Weights of a small transformer language model: width 160, a variant of Adam for these matrices.
MLP neurons of a small language model. Each row is named by its layer, matrix (up: input weights) and neuron, and shows model dimensions 0-159. Each number is 500 + 40 x the weight over its row's rms, rounded and kept within 0 to 999. Numbers have three digits each.
Before each neuron's rows, "fires after" lists the tokens most often just before its 100 highest values on Wikipedia text that the model never trained on.

fires after: " ", "\n\n", "==\n", " =\n\n", ".\n\n"
L14.up637:433455515414486519562510513535509547446427429501555491492530498581474435501492530460502570581559561486473542490508493578516437473548524497569452524507466483488492506524503504491533469486513485460584454554449451464500570441587464529557533424525502437519501515481527486535594493473424555500532507458480477531493395484511461503576465527570521540568491516497500541513469522526476502508538520528485457505491464453433496525512498518503470462499452449556547480501534467471493499504476584

fires after: "8", "9", "6", "7", " ", "196"
L11.up381:492463524499469470556517459524529494474453527475492561547517555543504427485416489513577547534530506513487496489496500530490455404540506429510552472460472535541516515534589539442509465492606493534508544545538500484483544485559467512469469475477473500518522549478566515510491509482511591562553528535541463449487434451536527524535409496396436500503474500568482453450462470469437519500484541471544513514487538505485496577530485559560453508509539514460466508510467481551479438425429558

fires after: " Ar", " M", " ex", " Pr", " C", " Br"
L2.up366:535442532459487515555546489518489500470513537544467462513510575558484510457461469490518509516450531526551466467499526434521476459485534528493521495480489494536448577519465541552447472464437529547467489502489458484510481522533455533542445393527527440498427488460505471509466458532499507526523522475486504509459478494547481530534460506397464430514520487477514530456545493664489553509514548529526580527561424545455433531442429510524390504466546518455498522441466478460526523497513541

fires after: " I", "ou", " V", " O"
L2.up272:451473567464531494497467462474492526454453531586464568444497447602483568503522515495441541506469475624479524474485492477549544489507550487516533494463487487515549481488543520482476512448536466473456474576476500482479518471509499530421521476457561427459535472528469469615545540577568521473580465478465463495455466511532457481489536510506467537545533541503556513515519560554453523463518495538461502458496501520482602432493537492461506490479458496497592479524499508485451581484552483

fires after: " l", "h", "l", " dist", "un"
L4.up213:409603515607542500456473488468508535482555495470494399517479500459525480475491518497457480514531499484492509501505492468500501401505465512513488450512530476488535515507548498472431518472465534499564467488476452506506455500563541490409527502553489465511545474493508476482506503527481454518490580461495477463462545563533529476531470533529523455616653502505531442469488465485465514507428515514486504574436462445542495529551541494470569480495526448487571512486460492424479490447463560

fires after: ".", " (", ".\n\n", "==\n", " un"
L11.up631:490549529511539462443469488492471549508443436435550487491495487475444472549514522511414417528525446445469503505440485549517476424476491556510462478525497489518545417551507546497395421498542547467529485535552531500534528513523459535412560456502557514563527472515523508551526504550510483475498560492498439543476514503523425437526511553518523484465533516495437556487537426539547520524476492548546560481504446434517520502527505521494463517455479430508575551509496506468387542480543494

fires after: " was", ".\n\n", " D", " M", "==\n", "."
L12.up111:404484462481539490450545458562559539406427480515469473466518543516437457475522536495493571511530510582463463506471547545469431381485474487473496517520507495508507465519461536540496470530466533462523518544458507553423520558604457537488510484500515603525504506527483465493481441423447539525569564483479490551477449478536512476546421493482528514497483515534604552477528492474499509471523538489574516489430552526485467514481468535469487481531558531554515534503490466447470507530469489

fires after: " W", " L", "L", " N", "n"
L2.up492:472548499459545510526483474438550551520472501478441441476525541525485494575520515525453488482490475498469525452568509472493444531543518466415520451517477477484502481448501449456450526461516448420522454434428497490415493591531481486519529531482521459543549550501520476499439524508495518418571427542495471498512583497452433579414552517491503468520540532565551553487528548503509541533610458515478441535558542528500542548526452511513529481481484490437439457508491487542495514477467475

fires after: " C", " G", " A", " H", " M", " B"
L7.up487:488509572471548530513517510489518512525481488591469418529507552521470460558445514478553476483517503477462524523511545506474481531404534507424547526460519446538469485481507498574476383499488513491518512543522460507477488500517481427504607519490543477513475520482479482437481463552552513502524452485464357526490474535457446562525477541402494443442472563520542536524561438502493536462565547529514447552461509538507519498557520494550431504511468495455505499504480489502520462491583554

fires after: "202", " ", "201", "200"
L12.up107:483459498498536513534556502522518538473528439522511472463553486533370526486540525544582553480507513440536483549512438515484469474418485429542491554571501499553551497553509519568517517536485452519549483474522552438447507537517485529508544426501535519495518488512476533537485529487570502540477532499470493479483475495556554464582447509529465524452507462543542484498394535477531485518460504522511416457535563462457480540429412558459459507401489476504507514460507511566512419484481525

fires after: " c", "17", "16", " C", "13", "12"
L3.up232:427555448550519513564481491491521524455505520458442519483478501527454571495533525496447558485473528467507454442536554521491370504502516446480510484499494509566542493505461469443514487480481524469538469598520480513427498509553547472479458497484543479475410487477509468503572424517495465568532495463594581465501483542524508522493481518482525460542431453504551519532551617471497548464503491518499464533504491563529551571498462526528551574527438444504512487473461494508563487478515575

fires after: "un", " S", " s", "S", " res"
L5.up411:473555531579511441496441463533555518528417540503575447474524436508460442490512495518492484479508478570467506479495514487504516484554483463503496538485482497534559569452531468599502469495472469516578446449452479509443502497515542495426518445543487524515489487547496478560499550561517546520538519559515527509454545551541493493516534569482457506538581501499530445438526448546511527493439505552481532424522471470478484509534561380484508477519525585415479441570453477498512574510493482

fires after: " ", " |", "9", "ast"
L12.up433:513473530519491542525504470463563505451541442444475478535497485537502430484401543502527573474537527486487554568529461506508466441543462474546506473484447474510526549502512559434460515497480527495512509496507527497489565568489426529508519495521513433519471495529530496509578484547471538533477642501519511485581483562486475479501448430538540437573499481512452460475417462458495470475525519472531599498549449451489546497503511462493418535483536499528435468567555494554447513507473433

fires after: " B", "h", " Bro", " Ear", "B", " The"
L3.up373:411482429504545428451440497441501532513504522554467499544464542491488490509508545487458548491513511456534422511529446474542528509486454536511454492452508507474479485444505460474530530541504457536536503558472452558507508438504529440484603464607431594486521514483573478489480478423493531457542488473511428506445479528487499510532525450493447486553559551539524495558545533466508549453499544543514478593513594491538514554480447560494507455500543520527479525516548463576534505530463525

fires after: "-", " \"", " in", " under", " un"
L7.up206:472511524558472489491582464460501488448467520537485472480448465447528492526558525491486550464483542537429397505469511485588500465492549507488449521507496498496549525539526467522482483514536558510544503490624533514483504501547513488499476413463495521516548488527566511508498423492466586521543501500479561539523519444588510502488509465495460476493503487474486485523515484505518443513476526468590445535520418531534533454519506526474489520485424467493543592523535514450366601463433524

fires after: " the", " a", "'s", " his", "augh", "ct"
L14.up332:439476468550526490468551466449442465453565574485455508543449590549529553558394479432580501519451532505470453531433567487534462489568475510484498477467472451480469500518445544514475457492535517549558492547560450499490533440485500510513514520519569467540541468488460425532471472446510498518504543549501508489493541459568541495502538520459461453531540482535487523444549503581595509517427528545507520519514474533527502507405495438529481472495507500469473495452497480493535542419485449

fires after: " l", " L", " includ", " comp"
L2.up475:502588502509569513518467525467488479507458527428509475474486504477519546534538501546508541457496506520524494543504474381453466547519503489551512460494493490516550549475481480508446524542516491503571453434493512465458508580465488541489571523499463486462515471517518491456568527514536469527538531463568544505504495477532545436523487598578515447549529452491432527522402520460494458540479526505492509471495471526494407420465559501428600468503484452478602466512538499521492513407483441

fires after: " R", " M", " B", " N", " St"
L7.up134:449447474506564543560462515521550499528500466493501505562544658500461507559468496518582484485520464516471494526509557524493499507380543530475496499529473540499514543457451546468461558478556466511458453581518533492463506556480511502512514511533586433516477493521552481461437493544469449523516420550478420547453536431491531506477492451471476566495551584520542475446512528490482543503491533554505453539469497469469519501512465520503456555473434573482500510518448500443533451464486509

fires after: "D", " D", "B", " B"
L3.up446:437429408518506480370431514529458492473455518416483506527549541497511488548514506534513490515507515455526499513461510452553423476462487576508539433395479528510499505516459491461488507475505479478597515498545510531529546438475537472485548533486589484504436489520448522512472455522449553541466512444531379525533476496507507531515470436533489459450497489523549488483538551543548518506546550529553524483493487535532494442430483513470525546476448528449481475475418482584489490497470488

fires after: " J", " V", "j", "l", " L", " D"
L2.up120:525525569507472493499447546495472554499462524491374485517478510519482509487572540517554517493497512543473433472537534470505504526365560485410538482480517494516518444545568499513505528423481519452564476506577472530450516557533555488518468593433541528520440442535501526567470476509474568513530474509475449550496490528471538469485381451490573457493545557500552515508545526543499496531498519519527420503512529495473571454495524561482494530504476535477496498429448524504534478485492519

fires after: " ", "–", "4", "-"
L6.up571:491455465583492518471451453501497504484570492514497495482513521514452541580478558534521572479473485534504539460502519560553459427492577436512460486480449510538529426436500479488495505483474546533552503497442480468503541479517499463505529460490549531455504493521569450527515504489501495552438479493482491501475488422550474485522450485496511565518551410550498464490414498453475475471494520530467504460440463586497544537515536557544474478517493531522521364396540512473463499532624548

fires after: " B", "l", " b", "er", "v"
L3.up121:491521373467494463491435547481556489503572507534508477532556512464497510565515534535501501468497517373474564468481543501509453371522492519475530443496498483519458534415548485521454506520449512491574501525476494511487482535492539441458496606479493509494486503538536509551493486510628473531503470456474403525489533512450432563515516451488470459538539565542546495528513467501509495461538513523535463549489489536519514519555416491486528523448565492463453456483483487521458495489492560

fires after: " ", "202", "B", "201"
L8.up545:456541474525543428490479499556530522460476496472502534432520476543441479484517504535577512533469492524494483473484560502515512489466493440555474520475479542500497515473480471479532478503616430552495493438438511492513530464518423499497510525523502530508502569510494453468513488482574526493421486469587502535414454528521469506613523500507463495445493459539500482513482563410410479524459498521517438449560508440468503497450425484521413473533519581498521399493533486520447497494565564

fires after: " f", " F", "P", " M", " pr", " Pr"
L3.up200:520560529426526540540522531496532517437471489505514424485566484446429477417588489540535518553470507482525469475449564556391512538429515521503535541487428508551481577512448501536511489521492503589462471453516537493490524506535519513516516446500516515516500504491500471529504474540492502539447517505495511568464463466542572473484511517519420517480497511524486506419581433538539535511544514513440541503485425515421445549420485463445452450525543495530503470515488469394537494550500517

fires after: " N", " A", " D", " K", " An", " Bel"
L8.up215:462495551432477534482493470484531483525454521502491423459519557511500508532459510498512488494456517548529541529531483541516509521497451452417497443436478467502477513488582408504462434437430483492483500548450494451461524472492530458463546399499529409569561518524497475488502422530539427503519514485424450547506496589510476496439461436559566528458537537500554558522524550520475501485484520462511488521532547521521554554457479474528530470468525565454510501490557472582531598491518495

fires after: " b", " K", " s", " D", " d", " G"
L4.up375:455461491493487473450482499523510550531540490443492471468481588458490512481463549535513521529517512522426463421546525602540488509516503543465495451500474476519395508498501488521551519514484466468469496546511465491504496468498512491444493546486587473511568476502491462507539389480464562551594563473445466524477456557516514538406514413489595489522556527507514460525547535451477480512492504486459481537427524570503535574502463525442518536481498464502505441491548507454533503514496383

fires after: " ", " v", " V"
L8.up590:481459587538461495458562458438553536479451421512466448466507547537486506538482471484521509522508547496548544505509557557402485521393470496459483467504523505534507503549521495500471453513529495476513467472484442481450535598528444485592507458507560458488518520536580453494535395576463498514494511538414477509506498474527514439528451469533509475427504486486529457446498474443482477549527528502489433541493519515496524535478571540496486475500464585544496536588455461550490491495565537

fires after: " P", " p", " H", " B", " g", " C"
L12.up539:527482546500482398453529491532564479475502461514432438476576493452534616528520531434499497554446606403490535475518522542555474431442551500497451491470421485494439534502536515480519548472510486528547509549474528477477479553590474512516523477504475518562532482502522495443425542475458496558542538524436450547503471468471524437527436468416512534456563452492490532474518513481547495467474520475465538535456477581470477544474520490485457510535501512488503495518464486515489479500505594

fires after: " the", " a", " of", "ing", "'s"
L11.up265:478566538524581524549525463482528486501516498432529505486505606540492500467564496506497487481478483461499398542480467515520477513509440535537484505502474494500520495413414513432486493597545485522458509505554476500515500471506469487512502540510647460512564528548474470547492435551529471538561515553408508460475549449498549421535522495526528522560492470483442544521471504543609516497544561525485504467504528465486530552484518465429476556484456500465551495525534509537459526433490478

fires after: "-", " \"", " |", " (", "\n\n", "=="
L6.up207:479527533474551482469490496483518542502499492495449450496506545492419456546533477522499542529504525533486434454565491543498470494423550503543487541487513501551519443514454506527490381478488531474521512505492506555507552445483462530498494491508567472504463510481544449492554505527460576473469411596453423556481500494555441446580496538490501528470485565441452493568610520408550462452544510530588469516508511467423502479468521484495403527443521551482547495515499522519494509483534473

fires after: "==", "===", "l", "R", "E", "A"
L7.up339:488450445536524427533463476475575521553534541449460440483612430421501542540518541475566567512485476513518471562503455459524479497489503502509524477499494478515538510497413449474479478501548580452551496495495480486463504508466476425528533531531456471480483464531531450511483475521612457521561410428488566498491516577501549465484441536579496434485508561533475442470452519531537541517494494502499434538566567504516475467491477501469473528464492484505457562530519502574530525448474490

fires after: " Is", " J", " K", " S", " Al", " An"
L5.up54:463516541508485470411507487532452530492402513520448489486505585463479512497503528525478533506508446563491509536470557421607524500446530446484510499473515481454485508488503483493475449400431503511550517532546497433447540424479553507494503501502532511498526455508497517520507504486516519451593491474565398475474492450545503400495467448534496564516522551537471505581537563490405486490498516449509502430527550461502543483541529540543407495480503483455484559540501494536556523521516448

fires after: " |", ";"
L5.up573:507464518523478467573431475518529490460568502493484516502493496413471477560499494529512493498488532521488507484503442477517409547515463490549487520525452497587588441508534483453442469444499517475544451521520508546488518450484551502483545505496549417469504515511559512518489469565545494476526538593585470541589561514505511458504540426461491490451446530512511491450545410433577542444446495523513484534576469500525502505509528498567492489433467489506437508584462477527569558462478468

fires after: " |", "|", "-", ".", ";", " •"
L6.up317:483542463450496513505422456519521530405462544447456519505426466491471432520512483555468482519477519561434496474469512486528431508481476472453537473542470499547528432502462474396468513495508564460505476509539470461494470478495508489524526466448522458498418473512562530537477498487512491547489530536551466564535493508628531510545591419497492535490481540495532530441550400455541463500483460544548452560522513481506534411560480457554506531437475504498482562552524497539538541505524489

fires after: "ing", "and", "ed", "ack", "at", "old"
L12.up88:525510531425481535476476491524522481550439538460494474554471462503546499496559485576458508518549522444462465514455523505565448436551421546514475494495483492462539484429500473498502445362538511502528485486482519515488473582455414514480512502457445558512592469493485558575528503517525542502503495492463513499442515514475479514524615462504579495523501535510401543478474488533509507529500484449497529544512531493472546576467460497503480468515496461405538510516621471518473556501476488

fires after: " (", " g", " J", ","
L2.up440:459507494497512474524495507549490526430451492495454500452475527492484563526531473473475514568474477532514481409503495522493442551474486489473533472447505481559509495446514517533442450467517474539505544464453452537583467584483498563546590513521525497524571445531499538525450535517483444542490535439513527467464515383483445526597539536434506535378501491485489509508502481497507458517524512559551460506479467558460393460461466555451547522461522472478490508410502471471481457543455528

fires after: " M", " N", " S", " J", " R"
L8.up218:514450585511542486470549491428505547481490555458516507510524623528458456552459530489499551500500484522450507464459493563486518439428531483532523477505443546555474473470503529461507513504560466535436507488503514460504494546521408559494571571473542491529472476486485447482525494522508445533572601537506428482475513535474542499521527448536416491457468565513485495468512481515442540440507505582485497475465566523477515452527478496499487516441528555540421494499395435489538532514502435

fires after: " W", " R", " Al", " V", " L", " Pre"
L2.up46:530471542543555555500519515444469485468553490500485476565520549471527562533521491546503461501517498567458481422487508469425531584512515453469551474547495480525522461526507450480536481461462493442471493507527474476377504525548578554562560468515448451527472464480414459533508456525481512463597523521558529486514604486479519505478419464450538431480513538489493514526462446525548528479522515470508483431503492480484515502646481561531520510470522495458501524470434488484558509463518492

fires after: " In", "In", " At", "uring", " in"
L7.up420:452457446496531488519429475555498542432442507497423534525543553482457533544590500510394504532474485509514455471443518414476524420496522491524452468542473484505540467516522571493497435541532531517448526549495498543485508447504442450528519461480577495547478459507566491455502464498508500473572473491452565515509524510530547455505527553535478523493443452510513524475525505534498543477519497545556502463460632537478565532466478448510427514502409499462545467581480506500531549482448469

fires after: " ", " |"
L11.up35:467502535493480569516551471537547498473443427480492430438512516579445448476463547468528508497470486377533524565529528531462438503505504491498505490475527486496469515504544581544519434524488530505459479500448489537473492564529475588524480464504529478515511517572545495439521449477502522534466581483460484487477453469438518512560433462447530526482520550527431524531528431479520582461561511499434479464482509577490532531505503488526485532458495439469475496596532450579511512425491567

fires after: " in", "In", " In", " of", " Phil", "9"
L7.up171:544510538504543455514464492516438517486583433509494437516470505482457551529510523520442537615472508573534439485540592586521524452410522473493468490489444485556466486486510573480519419517532531429471457476403499556480502522520516511439502511476532421553431442526563496570537458529528520479525496491556538459469469457483490520495520490472543478518468458515480525534543480507499541473522528542541475464523577590444453459474504555474493496526527546498470538489470491484545477442523558

fires after: " d", "d", "D", " D", " ch", "at"
L6.up109:430516535487516486456483511494456468544482545478505506491396560538460485516587520535571518500511463433525444526481546493484478470445487477521513487432457520505544536470520490436529502347490523510543526435563539480541547502528534568459580478470520489467558476489481537486491577500427559502543500476494450482453468470482534473500532492546531565486504455547470505532549593498509469507525588537520439464520597482480466524518504512550469465464511478431559473484537505548428495498511483

fires after: " "
L12.up618:487508505451492577460528503546473526457561410506404494479524527604502506529488515512518510472476544489521500541507533518440476506499536495508461506531508505531475487522508582502512407463596490568543552479440466483481538475566398557533491412516557502503471499458530446464493494477441523535456539554472493533521469492513559453538487541450463585466505419495484535483414492459493522471540527481477519498501518565445524547519517488517421543472458513453580429501475509518497473461556557

fires after: " L", " l", "n", "l", "er", " all"
L2.up248:455560473417503476489431573489562546554536488503523416478509486413497558445531530561508515520503480455434509451544465438463444447483520512520546496570504472494478514438501485487486476538474499509535436486470454462479482577524523476451534467477487483504504440486510469494537487535498514454599508514478488521485532557492485452506574577502524437589572545547542510538411468467516535493534489455451455575489546515491489503553480473479610492497526483472538444450523487463499533466570536

fires after: " (", " \"", " of", "-", " un"
L8.up101:534473548430512521485470517524547512468425477476477459573585518428498456538519524508582472535505525544467468468430527517542512485463520481489410508478511511496559486496474471470420456513563556526498483425543422500482486524452492501503476464476545553538519524491529441581485432499493580418483483495551460504504482475493478434495513497534491470516547581480450539526570457474483518527542522503556541511524506416482553553518571506461414480541463503474558503553561510433446542496442485

fires after: " (", ",", " K", "-", " B"
L12.up34:505399522476525528493507479518521543456485411564488407485516512474511431465472518537489515499525564514526450457480552528483454488409557503455502518458491469527468509512521556459466458479533518431464495552488478429552513469483421518521553487420579551526485533552511454465531486481445531461547510465461495468453423527575452561524425512534509605473559502525554542505560505479505561522552481481550505488489520508523584540480507456478448483509507491524497466551531472452533541539439542

fires after: "In", "On", " In", " September", " December", " On"
L8.up402:479551429492538531474426525533483528521516504446475462477423486508479580455550497563474526485463499539487387504467535488507541435468489464590572499467472554513409519520551525508539471573478585531476480559506501534537555513470515517445494512493492484516502438514494487486516479506525440482522434483481504524483532450529465477525563546519534522538426502531514477461524474556478517412514502548528476473469571506505520505499476500575401460463558400476531463438541497532497469427561538

fires after: " Pr", "p", " pr", " C", " Rep", " M"
L5.up570:514514467498561536561572490392508493513502456477493430504533519540488541463512495475566535518484485464519473574471557533474534474479515528515519467618474506530451480527488510557515496517532507537456547544503469475437530500553507557530465462522485538518492440483539434595536385507485464509441466542540577549522511490536476494441427428474419486528504480510501548473478498605518537532518519529513461525515426575460484595521541487518509492521515539549465489470478509513555532475560487

fires after: " a", " ", " the", " an", " his"
L12.up126:437470511460523608415500495483448501405558508570431479479501543462451465504476519495485506490456563492496477485513482495516446475475554461508476592511459498531587543493509504482526457442484498553516459549499446536437511424504473468532517503525519502482557514522575455492526462518424467498561468498475472548439469520526521512556484524486510513477474468506464471436508492520532507493509562571496476448495534567485597501529574458475491542457427481442593476515489512513491487423478600

fires after: " M", " N", " F", " h", " H"
L7.up265:422511581494561555461434474475547519513486495534493485445594591506453526611444506471520508527506523476474481546517538606474459464457481499497457517515508507479472446469452491560466502499584471516469480589469460467466489516542456407516528468521534489506402513497521535496502555519474532555527461502478446543466511497528519497444532463510504484474490482521481504533538462453491519512517464585509519500518547592529437511540516478582451556462536520493454503533409476531548450461527503

fires after: " L", " l", "in", " La", "l"
L12.up255:450505557475519443494482479511506542558512523472414459507570559567554510507540523552504572484487540416491576516538470432511450349433485507490476442518439439545485554469563512479514503486482506519481431548515444495501488484485535562485453500555483477521422506544502493466541451508466482517570458543489452492547550450477505436518528479517489403569585480504507504558459466518529548491535486533461525489499518516480500475489545458462537516519491464435485502454496526595507486526517498

fires after: " C", " Pr", " c", " con", " pr", " ac"
L4.up588:540569436444520488595524470507516523467492513388473459538525416514483524486556459513546544512480504448565515495463514437478523442494511521557493493591474502487492451532560550476465491512433567501483552532540457581465522498537563519435473471522539457544519453444570471527535410525517466558492537462548533491497455448456553451544464471418449491573521482486523524499513564541491479502467531492524521531538515536454482552419516510509506511540450467517444511459552512524538500524521456

fires after: " E", "E", " N", " O", "á", " I"
L7.up31:489506473472512484441525443465487550472396459495559502588475540508501512519520544479474450577472540560451447456519429477605493540523574543514457497478503480476522448515518574470522508461553536504471493550463504554489517438512432519473540461474577494518483442456497473513473561504537490526523487483491466510449521478551529498470519547450387517542529497497466489550466536496497521464479567496555459461529561569500558588484462455485438510471436538460578562537506482486510457469468468

fires after: "ourn", " app", " per", " res", " s"
L3.up338:445546510507552453532450517542513498537432486526547504560501443490454512458517537515459440503472470542511526474509434438495578480472536454504480506438454471505438584503523484571578459568531503561646552464529555509429539490524560553478506460534422499546567486522552480514515447573547526487528429513479549480507534498511507452553527536511497477506471522541485492487430467479572519433466502450498504484447487529496518536486543470489503526463541480550546468520524497432494500464541566

fires after: " R", " h", "h", "ra", "a", " y"
L2.up177:514505452454467559542482501444522519464517517540587479619484578417541475439539506518524418543481497465474492563479531495562506516473554537567516551440472518505468533460463527535561508514476514564530556536580516494495495512491485441437518469503533466539495459527539520472514530447494490473483416537467443505545484483554479437461473498478464536505635496483473524467505471538462544456481517458450484508432433542503486489549559459484499562457493481531525442484491475430472433511467484

fires after: " B", " G", " R", " K", "B", " Wh"
L3.up461:469437418484515534503501504420544538532507509548478475517487596480517517489468550523498516454492508512454481511480485515506483478567447531479566503505514519475439539479460440440514529506471513491470474560499501511533478512477487486533520530510490553476476485569515458495490506540509501430590375459450369538493503516519420528547494480451480454512581577506561489558568504472401550471540517480507440604463511536501516486514401488500455505511518530490478520510524492446510421507451518

fires after: " ", " the", " on"
L7.up378:451517469470515552508609513509482510538536458561451553519472525418465471512506506524559511484466514471505456518495569523516464494489519461517519504462468495523544487559497552481510453464490567521480505458459503514492527483504504530549517460546567504471460502485515475458549444483500504527497458434479497497494485437568497461532582506514510535465428440499437487567488571467451497459487502519464434435439581519500535513504551447579507482453419444393540432531590518508476494411576469

fires after: "\n", ")\n", "202", "201", "-"
L11.up117:506560464504518472636479478513514588485411569452543486457584523488453577497533534547471476529504484524464485528456438466541508448441440503536471484523521530490545477467534525506503525538480507457572513499528506453458552423497398494464565498441526419509477485503489450481465502498536486510515504515533523526453479448553518583511489438552491490439539477555408525461490561451496458524512541527515448506527458464464477487449504495490540508524598553521496457513553496558516523532497522

fires after: " d", " st", " D", "g", " dis"
L6.up290:432495476420540459421477534523541495450487521470494481410396591510460531494578514542505469551499520512525428514505505498503464480528478482472501503436524503568518552519485495505500503509460492482484495478433541501526514554493455499402504486504540488529572450534492481448512502534437463482524523445493423504494462523501513481535574503499556586478475479519539448417486529578467531537506524504449527527391530538463482477490552477489565544526454560458590468472548467442439538498494532

fires after: " w", "w", " c", "yn", " p", "n"
L4.up290:462558481598462502508540495461543524523521463549478465545572527519477555516475490491490531530439487483478452502463498537456506530522471502469489499515464518460504480444418492499466524462512590545430524570479469488484536440502507481534504497512511461529489468491632501598484526554489455544500475502456557573503543467419500426403479514472449530542613503545490509514519541442411513494496544557458446563558544490495491535461535484481417535513509483439468501525491513464516498502468459

fires after: " Mc", ".S", " O", " St", " Mar", " B"
L5.up42:515440481458534524514490453457547491464423474525581449521473499580458496579469528520471467524506493517455495425505521512524435572444510546468529504528501477523442491468429478563543488497514451497484434598489500535520480495534528497506545543473548514497540451497536459469467475487517482507514436468427402540466500554509469515510580523433483461604574609503502488504561540533465503520535522558549479547544541436508540486505451542503436497452542558437536473470496488494500489469505522

fires after: " ", "199", "200", "195", "201"
L8.up199:487492504541521494499459442520523552534482506540525502543536588443460507511564515496491524445507501482520431475473519527508452410474494436571505498525448530519547547459445500436482485575592486503510520503428477450515538498502472427542489433553510488531451533504470453525558502516528468583512556482530468524511453497534592477535497531513523460505463407569496512508452491470530429499500516542505481530502537511462417435466498565497455533575439556452503460463556469566437541558506533

fires after: " g", " d", " c", " bro", " p", " ("
L6.up111:456553535559469514517486462550499496471520472527502490528508550517540633548549472516445506501496514446450458521479531528531526495480567484472434446471540474531471537426474522559447541538500434497595509564496508526504503537516514512460465530520561548513555453518536528590495547417452478525418516505492476511479499411460516484453480535446519582458566489538544470499535547487404474513483517552492488516427490555468429485481594513449507489513453520495469508427493478441507503490486492

fires after: " ", " |", " com", " s"
L11.up578:442498577394507528489560488451550514432486428496448484500504535491503514480499475469487580484479461428521452546548559517509433515518497450494526523460516521522552448503472538509514465477447544415571504411475456501484540466551491597511553453514494450501467455542548440558562496496446563556534544429474543530532518477486478498537508396501514509460454472501526539570485512473511440488594559457528482526517584527480497478517465557491480499479490480490501516559488487480433505497496469

fires after: " the", " a", "'s", " an", "I", " and"
L14.up471:482539474425482495511524526473462545450538489463456519582420519503483411515483511508505517535493520498450501464471496486498460460567508563510534497505497495489453548474371562474469455464453481535470482463531450548431533442505437530493446507511547513529546487449507448498493447529526516589587568540473491514498420472492446475504499517431539597465481501531524556486562481527531551508513504465501474526514488544494564531486572443493536562592442559467503485518478460487572522479477455

fires after: ".\n\n", " d", " (", " G", " g", "l"
L2.up319:443477474479488468486482525545554517469446462520479400499498528507496481480472527517521573520496537462476474468548525510499453429515505469472495502528521447478484525457552463534428545578520484440601506503522470487477488529530438466399563485573526479509512495510548517511513460544472471482549459475470503446446450453471428529523481624463511580447491521568493500574570535465504496500487543534531422491470487569492496523414596478472561486529490496530501461516524462519532445503479567

fires after: " M", " B", " J", " T", " K"
L5.up563:502406477475538550454466538417520485494452518502522457469521589460496525410447531520539513507483512495504507496532467530515502486550549495484519462524504516503453525520443558545529472531459559563494541476500461497487468547499456491489515505498478527503486508577511456462490474469560476538552453546525489516509479528529492519544528507416485534543505518516475467490531592500442517462552540461475445570409583641454496541505454558456431518510524616521507463441527510458452450528454488

fires after: "==", "A"
L7.up119:471529421517518455490418519506538505472497555485532477457508539480451485546514565500578474495488565471495515559467481482536472502530511505497476543521506479476450494513383532503446539480507548537513525537526462522475498424500512429503525439612520558446480450480525480521490542524532462545415514518465531553482448523480572523496444483553521514442525502549497503378508539505543600461437465485580499443544427496486486517449524510473510564467508458523592453461547505510513483468503497